{
  "num_hidden_layers": 9,
  "num_attention_heads": 7,
  "hidden_act": "squared_relu",
  "norm": "rmsnorm",
  "rope_fraction": 1.0,
  "qk_norm": true,
  "bias": "none",
  "extras": ["capped logits"],
  "init_std_qkv": 0.0245,
  "init_std_o": 0.0245,
  "lr_head": 0.00353,
  "batch_tokens": 32768,
  "doc_mask": true,
  "dataset": "wikipedia_en"
}
MLP neurons of a small language model. Each row is named by its layer, matrix (up: input weights; down: output weights) and neuron, and shows model dimensions 320-447. Each number is 50 + 15 x the weight over its row's rms, rounded and kept within 0 to 99.
Before each neuron's rows, "fires on" lists the tokens most often at its 100 highest values on Wikipedia text that the model never trained on; "fires before" lists the tokens most often just after its 100 highest values on Wikipedia text that the model never trained on. A number after a token or word is its count.

fires on: "n" 30, "vi" 16, "s" 11, "ic" 9, "an" 5, "ge" 5
fires before: "s" 29, "g" 11, "ation" 8, "ron" 5, "ual" 5, "ated" 4
L5.up1154:35 39 83 53 42 46 30 36 50 45 52 57 50 54 49 70 39 38 44 38 18 52 44 48 60 74 55 54 46 61 68 51 50 71 53 39 63 45 37 36 52 67 52 53 32 45 49 45 48 22 31 49 44 47 51 38 59 48 49 39 17 53 49 64 62 65 73 36 53 62 50 56 59 68 55 56 67 24 50 75 70 63 81 41 38 43 72 78 43 50 67 21 63 52 42 58 59 50 65 51 52 54 45 59 69 77 49 65 56 61 73 57 44 83 71 74 52 63 65 77 60 48 44 86 57 50 40 62
L5.down1154:68 43 45 61 46 49 59 60 39 51 49 38 20 41 46 39 67 54 73 64 43 32 62 49 72 55 58 79 32 19 48 32 67 24 61 53 44 48 63 32 23 45 41 60 71 70 41 37 40 32 61 54 40 63 28 59 43 26 37 27 72 40 38 36 65 68 43 74 35 31 53 48 44 36 48 29 40 62 48 60 62 50 28 56 56 50 32 53 73 60 65 42 70 44 41 56 66 72 61 33 43 29 54 17 55 20 39 49 48 55 52 37 86 25 70 40 39 32 82 14 60 41 56 35 54 40 62 85

fires on: "th" 55, "y" 10, "ot" 10, "li" 6, "ly" 5
fires before: "er" 51, "es" 9, "ers" 7, "s" 5
L5.up1240:41 28 69 50 49 59 48 51 57 65 35 24 54 49 44 43 68 77 49 21 74 33 43 37 58 51 44 42 42 40 49 61 38 38 43 69 29 73 38 53 38 55 37 57 59 51 71 64 29 54 50 65 46 61 72 31 40 49 42 63 39 31 55 43 39 62 60 40 67 33 84 33 54 48 41 60 79 58 47 60 36 45 55 43 45 41 55 41 42 64 42 33 59 37 59 60 54 44 44 67 53 48 57 33 36 70 47 35 22 39 64 50 58 33 67 37 58 36 18 43 36 21 56 27 43 42 41 52
L5.down1240:38 37 66 65 38 62 30 50 41 25 69 58 53 50 35 51 76 54 56 75 64 32 35 56 54 42 45 58 78 47 50 87 43 66 57 52 51 53 39 68 85 57 71 56 60 50 69 34 47 44 37 42 34 57 20 83 55 65 62 74 21 45 86 58 43 45 31 81 68 49 53 47 49 61 16 38 63 52 66 33 61 50 62 56 58 70 57 38 49 66 45 52 47 49 70 48 37 65 79 30 57 47 49 57 57 49 52 64 41 74 36 58 64 47 47 76 51 51 59 37 63 89 51 68 66 49 42 52

fires on: ")" 26, "s" 25, "T" 6
fires before: " |" 25, "\n" 23, ":" 17, ")" 11, "q" 6, " (" 6
L5.up813:54 35 44 71 56 44 34 28 68 46 33 54 69 36 41 61 73 56 37 30 69 54 59 51 24 65 60 41 54 55 29 76 62 66 48 45 35 58 45 64 38 49 48 47 79 86 68 58 44 37 57 57 51 55 47 32 17 40 56 77 47 43 48 33 66 60 57 35 60 40 36 22 71 61 18 51 36 43 45 90 44 57 57 42 60 56 28 57 77 48 36 50 72 59 43 46 57 46 75 68 62 53 36 41 38 47 43 28 45 36 60 85 51 67 60 49 50 40 55 88 48 46 35 23 35 47 51 49
L5.down813:55 68 20 41 59 76 51 81 51 51 56 32 48 62 43 37 48 67 49 71 24 52 37 64 42 60 46 46 18 40 50 40 57 52 71 48 62 33 29 56 61 17 56 27 42 53 33 41 71 45 30 60 36 74 47 43 49 59 54 39 43 43 37 41 61 54 49 75 69 65 50 74 64 33 53 58 60 38 70 54 42 55 53 85 64 48 39 35 56 77 42 56 39 38 60 41 34 90 36 55 33 43 68 40 35 52 47 50 92 46 48 45 37 32 65 41 65 71 37 23 69 73 48 38 64 48 13 34

fires on: "\n" 49, "." 45, ")." 6
fires before: "==" 28, "\n" 20, "In" 9, " He" 9, " In" 6
L3.up427:44 50 44 53 53 92 62 34 65 30 56 35 97 35 46 44 33 38 47 57 32 38 53 69 58 55 30 27 54 65 35 74 45 62 59 52 36 52 29 53 48 59 43 65 50 39 45 36 66 59 33 34 62 25 58 31 48 30 63 41 36 52 77 60 63 57 70 35 38 54 57 50 19 49 40 43 64 63 63 56 50 63 48 39 38 29 46 33 80 53 50 48 64 46 51 49 65 40 37 57 63 80 11 52 66 71 52 61 90 43 27 43 69 61 65 53 52 66 55 60 57 43 30 35 47 51 32 58
L3.down427:43 34 57 53 38 56 43 51 64 42 51 69 42 78 56 30 50 42 50 64 66 60 49 24 45 42 49 41 49 79 36 64 38 54 46 57 50 64 25 60 52 36 34 70 44 49 44 54 53 35 51 28 43 37 54 31 70 48 39 28 33 32 30 52 66 89 39 59 28 73 50 37 86 57 43 43 46 77 32 30 34 49 46 49 54 65 40 46 68 52 49 59 57 53 39 44 35 73 46 55 68 60 37 60 38 40 60 45 47 45 48 58 25 39 49 35 47 32 38 39 39 39 38 22 37 34 39 47

fires on: " |" 86, " " 9
fires before: "\n" 70, " " 11
L3.up1766:50 42 42 51 65 63 64 40 36 53 64 80 82 36 55 80 38 40 54 23 49 45 48 43 55 70 58 66 54 78 63 92 63 48 46 69 79 50 70 53 58 51 59 55 71 68 31 18 66 44 46 32 23 55 41 67 51 44 79 39 42 43 60 32 39 43 50 60 52 28 65 72 76 42 46 51 36 49 37 33 60 91 59 31 60 34 66 50 90 74 43 53 63 43 42 55 37 36 47 60 24 77 63 42 30 35 54 45 72 56 87 53 33 39 51 31 52 39 53 25 52 42 52 36 80 32 39 50
L3.down1766:73 51 56 42 48 24 74 38 49 37 59 38 60 49 71 37 53 76 58 66 53 39 84 28 50 64 42 58 87 37 60 41 49 43 78 44 27 43 65 39 43 49 32 62 55 65 52 64 53 75 37 48 37 84 38 39 49 33 65 61 75 41 40 55 77 54 56 52 82 62 40 57 66 35 42 57 45 60 67 42 54 23 67 80 59 68 50 25 63 56 56 30 43 39 44 28 59 44 52 33 61 52 62 49 62 67 41 54 43 64 31 65 77 52 45 36 55 37 34 40 29 49 18 34 30 50 45 56

fires on: "z" 26, " 14" 8, " 4" 8, " 5" 7, " 16" 5
fires before: "," 49, " –" 10, " |" 6
L5.up304:37 42 72 34 32 48 84 60 41 39 52 63 42 54 41 19 74 68 60 38 30 02 43 61 23 32 38 74 27 39 40 67 44 68 68 74 44 64 64 51 12 28 52 84 54 74 36 34 48 47 36 60 48 72 79 64 42 46 44 35 38 52 40 42 72 58 54 40 61 36 51 39 48 26 39 51 49 43 52 47 47 87 55 63 35 53 74 51 55 52 46 41 34 66 62 60 61 58 50 42 54 63 62 63 42 33 37 71 44 60 46 34 17 65 88 45 58 59 49 59 72 41 66 66 66 66 52 46
L5.down304:34 55 58 36 53 53 30 52 44 51 48 48 33 55 68 34 37 57 22 26 56 54 38 48 38 69 58 40 10 29 58 39 33 43 40 71 63 37 39 46 05 56 49 42 67 73 25 44 36 38 45 46 68 54 63 66 87 61 65 65 40 57 61 66 53 51 71 12 37 54 51 34 69 38 58 58 47 66 50 70 64 65 54 67 59 36 63 56 65 40 50 63 63 70 79 41 46 50 53 26 51 70 36 46 52 39 46 40 83 30 66 31 72 57 77 47 54 65 57 51 78 66 45 65 76 60 54 45

fires on: "." 66, "\"" 25, "ough" 6
fires before: "\n" 35, " The" 15, "\"" 4
L3.up543:19 66 57 78 42 81 48 30 29 31 54 30 41 57 31 49 55 50 34 40 42 66 47 47 54 48 53 44 39 62 57 55 45 48 65 48 32 57 23 42 46 35 37 80 46 41 44 51 53 50 56 61 69 32 44 45 51 30 64 23 57 51 79 66 42 84 34 43 53 59 73 59 32 40 86 47 44 54 47 60 38 68 56 09 23 53 26 61 45 39 35 50 52 37 46 45 56 58 53 86 63 61 49 33 54 54 63 43 59 26 56 58 56 34 40 51 44 55 47 36 56 51 46 17 48 36 39 43
L3.down543:54 50 49 42 58 59 52 52 59 53 56 45 40 57 44 37 76 51 33 45 32 58 51 51 43 45 54 55 91 67 55 53 57 36 64 82 49 33 41 51 70 50 48 54 50 44 76 54 53 49 47 46 54 53 66 42 41 33 52 33 52 55 23 59 57 65 60 73 49 80 75 68 49 34 60 60 75 81 28 57 13 53 46 55 25 71 47 32 57 45 44 45 50 78 32 31 28 60 27 63 49 58 27 50 65 49 58 37 56 42 61 57 34 68 26 55 46 36 48 29 74 63 43 12 23 60 37 51

fires on: "ur" 19, " by" 12, " to" 11, "it" 10, "na" 8, "ot" 8
fires before: "al" 22, " the" 12, ":" 5, "ment" 5, "ate" 4, " be" 4
L3.up613:34 67 53 53 67 60 49 70 82 37 68 47 57 51 48 45 51 62 76 49 64 30 43 67 30 60 39 43 40 55 67 66 52 60 73 36 19 77 36 73 41 18 44 53 59 38 40 39 35 58 50 66 43 67 50 59 49 64 52 36 33 38 63 16 46 71 55 49 61 46 50 70 44 54 72 62 43 39 47 52 61 69 64 57 33 09 53 92 65 48 63 44 77 19 72 46 48 50 42 64 55 39 67 47 43 32 36 60 55 71 63 49 51 56 59 66 40 49 44 60 60 62 65 42 78 66 32 42
L3.down613:59 39 51 62 49 87 36 28 62 22 27 39 52 57 41 05 19 54 27 56 60 61 63 62 59 34 58 32 44 34 24 26 33 37 38 89 38 48 41 37 54 60 27 66 58 64 56 57 35 60 38 53 33 23 77 36 66 52 47 56 74 32 37 78 56 40 44 30 35 55 43 24 57 65 37 11 53 35 50 27 64 57 46 44 67 53 52 31 60 72 39 61 54 54 25 61 43 50 58 16 38 52 45 60 33 32 56 37 27 30 72 62 49 45 56 49 65 46 63 60 47 50 50 37 78 69 54 44

fires on: "il" 43, "if" 20, "re" 8, "ir" 5, "her" 5, "on" 4
fires before: "d" 28, "e" 10, "ty" 6, "th" 5, "k" 5
L5.up411:41 71 57 61 53 53 64 43 77 60 65 28 54 74 32 39 48 44 62 63 61 39 74 43 20 61 36 43 65 57 26 62 53 46 41 71 66 45 71 59 37 51 80 18 71 79 37 28 95 37 51 57 56 32 61 68 41 40 46 50 49 47 56 67 79 67 23 21 61 53 76 61 51 57 44 44 54 48 56 43 63 52 38 32 38 52 45 45 50 46 41 47 16 42 48 71 30 43 65 59 34 60 24 42 57 55 72 23 40 44 38 35 49 58 57 35 67 35 58 35 74 80 55 54 46 30 50 39
L5.down411:50 46 55 22 78 59 61 46 73 30 53 43 47 27 53 46 47 42 44 52 55 69 44 57 60 27 61 52 60 39 88 35 56 56 55 60 43 42 41 52 47 68 62 47 49 29 56 58 54 52 37 45 48 41 24 59 64 42 67 36 27 51 54 51 21 49 60 65 45 53 25 49 24 59 65 37 46 29 58 49 77 41 61 42 70 26 43 57 59 49 54 35 42 51 58 50 53 60 45 64 41 48 52 80 45 18 60 43 51 44 85 74 44 52 87 60 65 61 39 32 50 37 63 32 32 49 30 57

fires on: "\n" 53, "." 40, "s" 7
fires before: "\n" 50, " The" 6, "The" 4
L3.up1422:55 57 63 64 13 79 54 17 71 36 62 52 99 40 48 35 38 56 72 36 31 46 45 53 43 60 45 50 61 43 39 31 43 47 70 38 27 46 44 74 52 71 26 47 50 48 45 50 44 70 67 38 44 45 74 31 66 30 43 63 52 38 49 54 44 81 63 41 61 67 66 63 30 59 32 48 45 64 48 55 63 74 31 60 73 40 48 37 66 85 23 70 63 33 63 39 69 33 52 57 34 51 48 61 86 39 36 53 40 44 70 82 48 92 58 47 82 24 53 51 74 42 58 53 64 23 36 62
L3.down1422:52 53 53 59 51 56 39 63 32 57 54 67 29 72 46 38 43 14 49 48 62 63 39 25 37 43 44 44 81 82 24 81 63 48 13 64 46 61 18 53 38 37 40 55 60 66 50 51 66 27 19 38 52 38 58 54 54 52 45 53 25 53 35 46 81 75 51 71 27 62 68 48 92 56 48 30 50 66 44 59 36 48 34 54 33 49 69 39 70 28 45 68 28 71 56 32 49 46 42 40 68 51 32 24 32 40 58 41 79 24 32 43 25 35 65 53 54 47 62 72 39 44 46 31 43 69 25 50

fires on: "\n" 93
fires before: "-" 74, "\n" 18
L3.up594:46 09 65 63 64 51 42 53 73 38 71 59 61 56 44 31 55 26 26 55 67 39 45 43 67 42 47 56 35 44 57 38 57 46 55 47 45 62 41 56 40 47 37 56 12 44 45 74 37 40 33 56 58 50 64 50 58 43 72 64 25 50 42 54 39 79 64 90 69 60 54 35 76 84 56 42 81 45 61 42 69 42 40 59 30 69 30 34 60 86 47 64 64 58 54 79 31 44 50 60 46 46 30 58 36 40 50 53 69 25 51 64 44 49 57 67 55 70 37 47 50 74 65 47 46 61 53 52
L3.down594:64 38 13 57 19 70 51 58 28 63 51 38 69 54 59 57 24 53 71 71 48 74 50 42 39 41 57 27 40 59 79 37 77 40 30 54 65 53 52 62 73 60 65 52 44 35 65 46 50 27 62 51 29 44 52 52 57 50 36 28 24 26 69 44 70 54 64 31 39 72 44 55 37 51 40 58 46 45 48 63 49 55 52 31 62 50 49 44 30 48 27 53 74 49 49 40 49 59 55 38 28 53 64 58 31 74 52 79 56 45 40 50 43 78 81 45 40 34 46 20 29 40 24 56 31 38 49 46

fires on: "\n" 85, " that" 7, "." 6
fires before: "\n" 51, "-" 15, "|" 14
L3.up16:58 35 30 77 46 35 65 48 62 44 74 60 55 43 36 32 40 31 42 51 50 53 39 54 62 76 74 43 54 75 46 67 98 63 60 41 55 85 55 61 30 41 54 72 69 55 50 59 48 52 36 45 67 44 38 59 50 54 64 22 60 51 41 44 57 70 53 43 69 42 82 51 67 69 59 36 43 65 56 42 66 56 64 48 40 48 31 77 39 52 26 59 52 49 41 66 57 52 80 57 58 62 48 47 56 55 46 45 53 34 63 51 63 45 52 49 37 42 44 50 33 52 38 65 62 34 39 46
L3.down16:57 45 48 67 39 47 22 44 19 78 59 84 53 31 28 36 49 57 39 43 49 83 32 12 34 44 60 61 74 52 66 56 31 48 44 70 41 64 74 48 59 27 55 35 49 48 54 48 33 54 89 57 34 56 68 56 64 57 54 39 31 72 55 55 11 54 63 68 35 48 62 49 48 40 22 41 51 55 61 59 29 49 35 46 47 65 42 64 35 43 30 48 34 64 76 33 38 64 45 50 25 64 17 48 53 46 66 35 57 47 51 65 55 44 65 49 60 49 30 46 38 60 48 60 53 45 27 73

fires on: "." 51, "\n" 46
fires before: "\n" 29, " He" 7, "In" 7, "On" 6, " In" 6
L3.up1575:43 23 52 78 49 70 62 38 47 56 72 59 78 50 51 37 31 51 52 39 31 42 37 44 38 48 52 43 43 54 50 58 29 84 35 62 48 62 41 75 54 72 38 36 40 41 52 38 48 56 28 45 51 38 62 55 64 47 50 45 56 60 85 70 60 63 52 51 43 42 61 48 11 67 31 53 50 52 52 31 58 73 42 42 78 32 32 46 73 75 57 61 38 18 60 34 21 73 35 39 42 65 11 52 65 46 65 47 48 45 49 71 48 66 59 54 67 58 39 48 52 43 52 32 66 50 23 49
L3.down1575:52 56 69 46 37 49 47 38 45 46 54 48 31 77 40 26 45 52 37 72 81 42 67 47 48 49 74 38 59 76 37 69 37 44 53 52 26 59 26 41 36 47 30 53 60 51 46 61 42 48 37 12 23 50 61 50 51 58 45 24 23 29 42 42 56 69 56 51 38 52 46 43 85 42 47 23 51 89 31 37 42 53 54 45 53 53 58 31 64 42 27 30 46 70 44 39 56 55 28 54 92 64 58 55 35 33 53 56 55 45 61 49 48 24 45 64 34 48 53 39 66 69 35 25 08 52 33 35

fires on: " was" 44, " is" 30, " been" 5, " be" 5
fires before: " " 20, " a" 18, " the" 15
L3.up125:23 43 53 62 40 64 29 57 71 47 54 30 91 45 47 65 25 43 43 34 48 40 35 27 61 46 59 81 48 35 67 43 40 67 33 37 44 51 39 34 37 47 38 52 20 55 66 68 36 38 42 74 40 35 41 66 26 38 39 40 48 76 69 29 59 46 64 66 63 27 38 50 45 61 42 83 63 25 72 68 53 32 52 64 29 55 72 62 74 61 44 45 44 45 56 60 46 72 61 79 45 58 35 44 55 82 74 34 52 70 44 66 66 63 63 31 46 49 52 58 42 32 85 54 62 31 17 51
L3.down125:40 57 33 34 46 25 92 48 33 52 54 67 52 35 53 50 65 60 74 74 37 65 58 30 49 61 62 42 09 57 36 30 40 59 41 42 55 63 92 53 63 35 33 45 28 40 30 37 47 63 36 62 23 58 50 37 49 38 77 40 47 29 28 80 66 71 64 64 46 52 66 37 63 27 46 48 39 31 40 34 68 39 61 71 57 23 40 52 43 60 53 47 26 71 27 52 77 54 63 47 40 37 72 67 59 31 53 55 51 42 51 58 76 25 30 64 52 53 36 21 77 38 42 23 56 70 42 44

fires on: " Record" 19, " team" 10, " game" 10, "cho" 7, "ple" 7, " play" 7
fires before: "s" 35, "ing" 8, "d" 7, " of" 5, "," 5
L3.up1088:57 38 78 52 45 38 57 69 43 40 81 81 36 45 44 44 76 54 30 76 50 30 59 90 61 65 37 48 47 41 66 43 59 42 64 58 62 46 47 50 40 62 36 35 68 21 39 43 54 23 53 32 65 40 55 35 71 12 30 33 44 35 43 50 80 53 63 64 75 59 61 57 88 60 50 50 51 67 80 80 33 60 41 22 42 41 58 53 53 45 53 75 24 44 69 49 56 67 70 59 54 71 77 66 29 62 30 41 43 60 67 72 43 51 52 33 45 49 28 55 27 54 46 54 46 61 43 50
L3.down1088:38 51 27 37 51 55 74 53 51 39 43 35 60 42 58 48 72 29 32 46 66 46 64 16 76 42 39 72 45 70 67 62 67 48 40 54 68 31 60 60 55 44 39 66 35 33 60 59 37 67 37 53 43 48 48 54 23 53 66 64 56 66 44 43 41 47 43 44 51 44 50 42 56 49 28 64 67 47 60 59 58 45 69 40 43 48 64 40 29 25 77 14 68 76 37 40 51 15 11 60 64 43 70 45 40 39 58 69 56 38 44 48 54 14 29 54 49 61 70 45 43 42 52 57 64 20 33 43

fires on: "===" 37, "u" 13, " =" 13, "y" 9, "ber" 7, "li" 5
fires before: "\n" 54, "g" 8, "ki" 8
L3.up513:69 30 39 58 22 65 58 26 40 39 45 23 51 61 56 66 12 61 34 52 49 39 40 60 39 78 45 73 51 20 74 74 56 39 55 78 32 62 65 47 34 37 53 53 39 84 51 41 68 59 41 56 16 52 56 56 49 14 62 40 46 53 55 59 22 54 83 51 27 57 49 11 65 21 51 60 57 37 79 50 36 63 53 68 35 26 57 21 81 68 49 49 38 55 63 84 60 55 66 57 50 67 62 44 71 52 39 65 71 34 68 69 45 51 48 76 43 54 36 46 52 42 58 38 65 27 27 65
L3.down513:30 58 59 51 35 60 62 53 27 36 11 62 72 41 12 75 63 44 26 57 71 56 52 47 34 53 37 41 25 33 45 72 34 72 70 42 28 32 67 82 44 41 46 49 40 59 41 43 35 43 57 54 59 49 53 28 51 55 67 45 53 33 36 38 58 52 72 79 57 51 34 49 46 25 71 61 80 63 51 47 67 62 75 49 66 63 54 53 61 63 55 47 59 58 59 23 40 66 42 22 43 33 18 61 61 45 38 57 53 47 82 70 45 57 39 50 40 34 30 43 81 41 50 30 61 36 44 36

fires on: "\n" 100
fires before: "\n" 94
L3.up372:33 38 50 58 27 72 59 54 64 61 56 69 67 47 56 62 47 67 56 60 29 62 36 55 68 50 30 61 47 53 56 67 50 51 69 61 49 71 42 35 43 34 52 67 60 73 35 75 35 67 53 39 49 44 54 33 64 47 63 50 36 53 50 63 36 47 26 46 75 46 57 93 45 47 39 53 28 43 22 73 36 58 63 46 73 44 54 68 37 44 53 61 46 51 38 35 27 35 57 42 55 70 61 53 37 28 48 49 52 22 16 51 59 81 50 83 53 52 50 67 19 25 29 64 60 46 56 50
L3.down372:43 56 44 62 56 23 39 42 44 64 35 54 59 57 65 33 63 48 36 40 40 41 44 28 50 48 60 42 49 63 59 41 39 50 58 61 29 43 29 43 42 46 36 51 48 31 44 47 58 39 50 38 49 41 56 25 36 42 68 37 31 18 28 64 34 46 65 56 32 54 67 37 57 53 49 55 29 79 30 59 47 68 46 37 34 56 32 35 57 53 48 68 33 42 43 61 61 59 33 46 47 32 08 56 84 32 46 52 61 39 76 76 54 34 43 55 71 63 44 44 77 61 52 56 41 51 52 54

fires on: "." 88, ")." 12
fires before: "\n" 39, " The" 15, " He" 8, " O" 5, " F" 4, " It" 4
L3.up1267:39 34 57 79 37 73 58 41 50 43 66 49 56 49 39 32 52 35 81 53 29 51 51 38 47 54 47 19 43 41 62 53 68 58 57 62 31 46 39 89 56 27 42 55 65 55 63 28 55 55 43 45 42 26 57 51 44 51 44 62 41 73 86 44 66 56 52 53 53 51 52 30 60 45 40 51 29 44 59 46 35 87 44 57 34 40 45 39 84 56 62 30 45 34 63 40 50 48 05 67 46 75 06 60 57 50 36 41 76 28 37 65 50 54 52 55 33 47 36 47 57 48 24 52 42 64 53 31
L3.down1267:32 82 52 41 57 69 51 64 77 54 48 66 45 64 63 40 67 57 37 55 53 45 37 33 41 48 43 73 61 76 52 54 45 56 50 45 63 56 33 62 50 44 38 46 51 47 36 62 52 61 52 56 43 39 64 54 60 55 51 31 55 26 28 41 55 54 50 47 46 64 44 62 70 56 54 36 64 86 16 65 41 50 61 34 53 75 38 36 63 32 24 57 49 51 44 63 44 59 69 69 56 57 51 28 44 61 60 55 66 36 55 65 54 28 40 56 53 24 64 60 57 31 49 15 30 46 25 54

fires on: "===" 31, ")" 21, "ft" 12, " mi" 5, "====" 4, "round" 4
fires before: "\n" 45, " |" 12, ")" 11, "s" 8, ":" 4, "}" 4
L3.up672:63 44 48 51 45 45 60 52 40 30 45 69 43 40 64 37 58 57 52 60 34 26 58 48 29 47 50 25 43 70 67 45 59 32 61 47 58 58 46 60 53 60 65 45 72 71 44 59 47 75 45 55 53 54 54 61 58 44 60 60 50 49 58 33 55 65 65 47 39 40 46 28 46 43 37 75 42 24 62 44 44 70 47 68 67 29 50 31 60 45 44 56 53 46 59 58 71 67 62 46 49 65 38 33 48 54 29 11 70 39 03 86 36 34 71 63 52 14 63 50 71 46 41 38 42 53 45 45
L3.down672:44 42 73 29 49 36 46 34 67 45 71 38 49 45 51 53 41 40 50 60 46 45 51 27 45 54 47 45 58 26 46 71 45 58 48 54 45 71 32 66 61 56 40 45 66 52 44 49 41 24 30 43 34 43 70 34 45 57 73 53 49 59 65 40 52 61 72 83 32 49 64 44 85 49 58 58 62 46 72 47 59 57 64 35 39 61 56 56 60 70 47 56 59 60 28 67 52 40 42 38 13 48 36 75 38 19 40 72 42 45 61 52 72 58 55 52 59 46 16 47 69 27 28 51 28 39 32 48

fires on: " |" 100
fires before: "\n" 88, " " 9
L3.up497:53 39 62 56 52 61 67 81 68 72 53 34 37 46 52 75 62 48 59 24 39 37 32 39 71 48 47 44 52 67 64 43 45 65 64 52 63 49 32 69 52 58 50 63 75 35 42 36 57 43 39 70 49 47 35 34 49 52 44 42 69 47 46 63 67 25 38 50 86 25 52 58 91 52 54 87 39 53 22 39 66 99 54 18 61 58 40 84 64 34 23 72 66 22 32 54 58 34 70 66 44 59 71 43 37 39 51 55 35 48 46 42 47 38 65 41 68 38 52 44 49 50 60 30 42 42 52 35
L3.down497:45 42 67 58 40 39 77 43 52 33 68 56 43 61 34 50 22 77 60 68 36 40 55 92 57 60 25 33 51 38 49 77 81 55 71 44 39 31 24 58 45 32 01 42 31 62 50 41 53 49 36 73 79 51 45 42 74 86 66 57 60 63 33 65 57 54 57 46 75 49 31 59 40 33 62 53 41 16 77 38 57 50 66 85 52 32 25 39 62 67 62 42 46 62 38 54 39 44 66 25 37 65 56 71 61 72 31 61 71 75 40 66 33 51 51 55 52 61 45 55 59 50 26 45 69 78 58 62

fires on: "." 100
fires before: "\n" 31, " The" 14, " It" 6, " He" 6, " In" 6
L3.up1321:26 44 70 67 46 67 61 46 53 63 59 71 79 31 51 19 52 57 54 38 21 60 30 18 75 53 42 55 64 46 49 50 52 59 64 54 35 45 36 99 58 43 28 60 53 43 61 20 47 63 62 46 73 30 61 46 49 37 44 49 37 70 61 52 69 61 56 60 35 32 67 35 38 59 35 39 33 49 60 46 51 65 56 62 42 47 30 59 84 52 49 38 40 31 54 34 35 61 38 44 37 66 18 62 63 35 50 44 66 33 37 62 45 62 48 61 37 57 44 65 58 46 33 24 42 66 34 45
L3.down1321:54 54 57 42 45 71 50 61 52 64 47 69 38 58 56 33 68 51 41 57 59 46 49 31 39 47 48 61 75 78 57 61 74 54 58 57 47 50 31 61 55 36 41 56 53 52 65 42 48 59 41 50 39 36 61 47 65 49 43 09 45 28 33 43 51 50 41 71 45 78 68 56 75 57 55 48 69 89 25 49 44 60 55 45 49 68 33 35 70 30 26 62 42 60 27 51 38 45 43 69 63 52 52 20 57 55 61 38 76 31 52 67 46 27 51 56 48 31 58 46 65 51 33 15 27 46 23 46

fires on: "'" 67, "an" 6, "ight" 5, "s" 5, "end" 4
fires before: "s" 61, "," 8, "\n" 8
L3.up293:18 27 68 43 40 39 36 53 49 43 62 42 58 74 81 51 56 54 48 58 45 58 43 45 44 61 70 38 36 42 72 50 37 48 46 73 44 58 28 46 45 68 54 28 59 34 39 26 29 33 61 72 27 73 42 80 26 37 40 72 43 55 68 53 77 52 60 40 40 69 38 16 40 52 50 52 31 62 63 79 64 56 41 59 40 37 62 48 62 56 49 54 41 64 61 23 61 41 48 59 46 72 52 41 59 41 65 67 37 37 73 57 56 36 63 49 35 68 64 62 44 60 35 51 50 38 43 68
L3.down293:71 69 45 52 57 60 41 42 42 58 63 03 15 33 44 33 30 41 35 30 30 53 43 68 22 58 54 57 38 39 47 40 67 36 68 60 47 60 58 78 30 66 27 54 65 74 34 67 31 81 37 35 63 37 50 53 77 53 50 46 09 30 64 03 73 56 49 67 77 61 56 51 48 56 42 50 26 44 42 36 41 68 55 49 72 47 63 61 30 73 69 65 27 41 62 49 35 52 82 37 31 73 74 45 37 60 21 35 34 72 68 43 56 65 55 71 61 37 50 47 60 33 62 62 60 36 53 70

fires on: " =" 41, "\n" 26, "-" 14, "===" 6
fires before: "\n" 80, " D" 10, " F" 4
L3.up1243:55 35 71 46 59 35 68 27 33 61 70 67 42 68 47 35 57 61 46 63 69 16 42 56 36 51 48 34 70 41 58 60 54 50 47 99 50 69 45 26 53 47 35 79 78 81 41 52 44 48 66 51 33 19 37 47 65 33 43 36 24 38 48 44 42 50 47 59 60 53 44 40 63 43 62 29 66 39 64 34 53 58 47 64 65 47 51 55 57 64 31 40 74 34 52 28 51 90 46 63 55 78 42 44 55 46 61 74 57 59 43 84 49 63 75 66 52 35 54 58 52 53 15 77 38 55 28 35
L3.down1243:35 73 37 45 49 32 50 41 70 56 36 42 36 41 39 49 49 39 41 46 69 41 47 65 30 52 87 45 42 51 62 52 47 52 56 32 39 63 44 57 37 64 36 40 61 40 62 63 38 63 45 59 39 36 44 47 61 57 68 35 63 34 40 51 48 49 79 66 58 76 58 52 54 50 53 23 76 86 60 57 35 43 35 05 47 79 64 68 51 67 31 68 36 54 55 70 56 65 64 42 53 44 19 53 30 38 38 26 60 39 79 35 18 54 39 40 33 64 43 62 58 31 42 31 41 53 86 25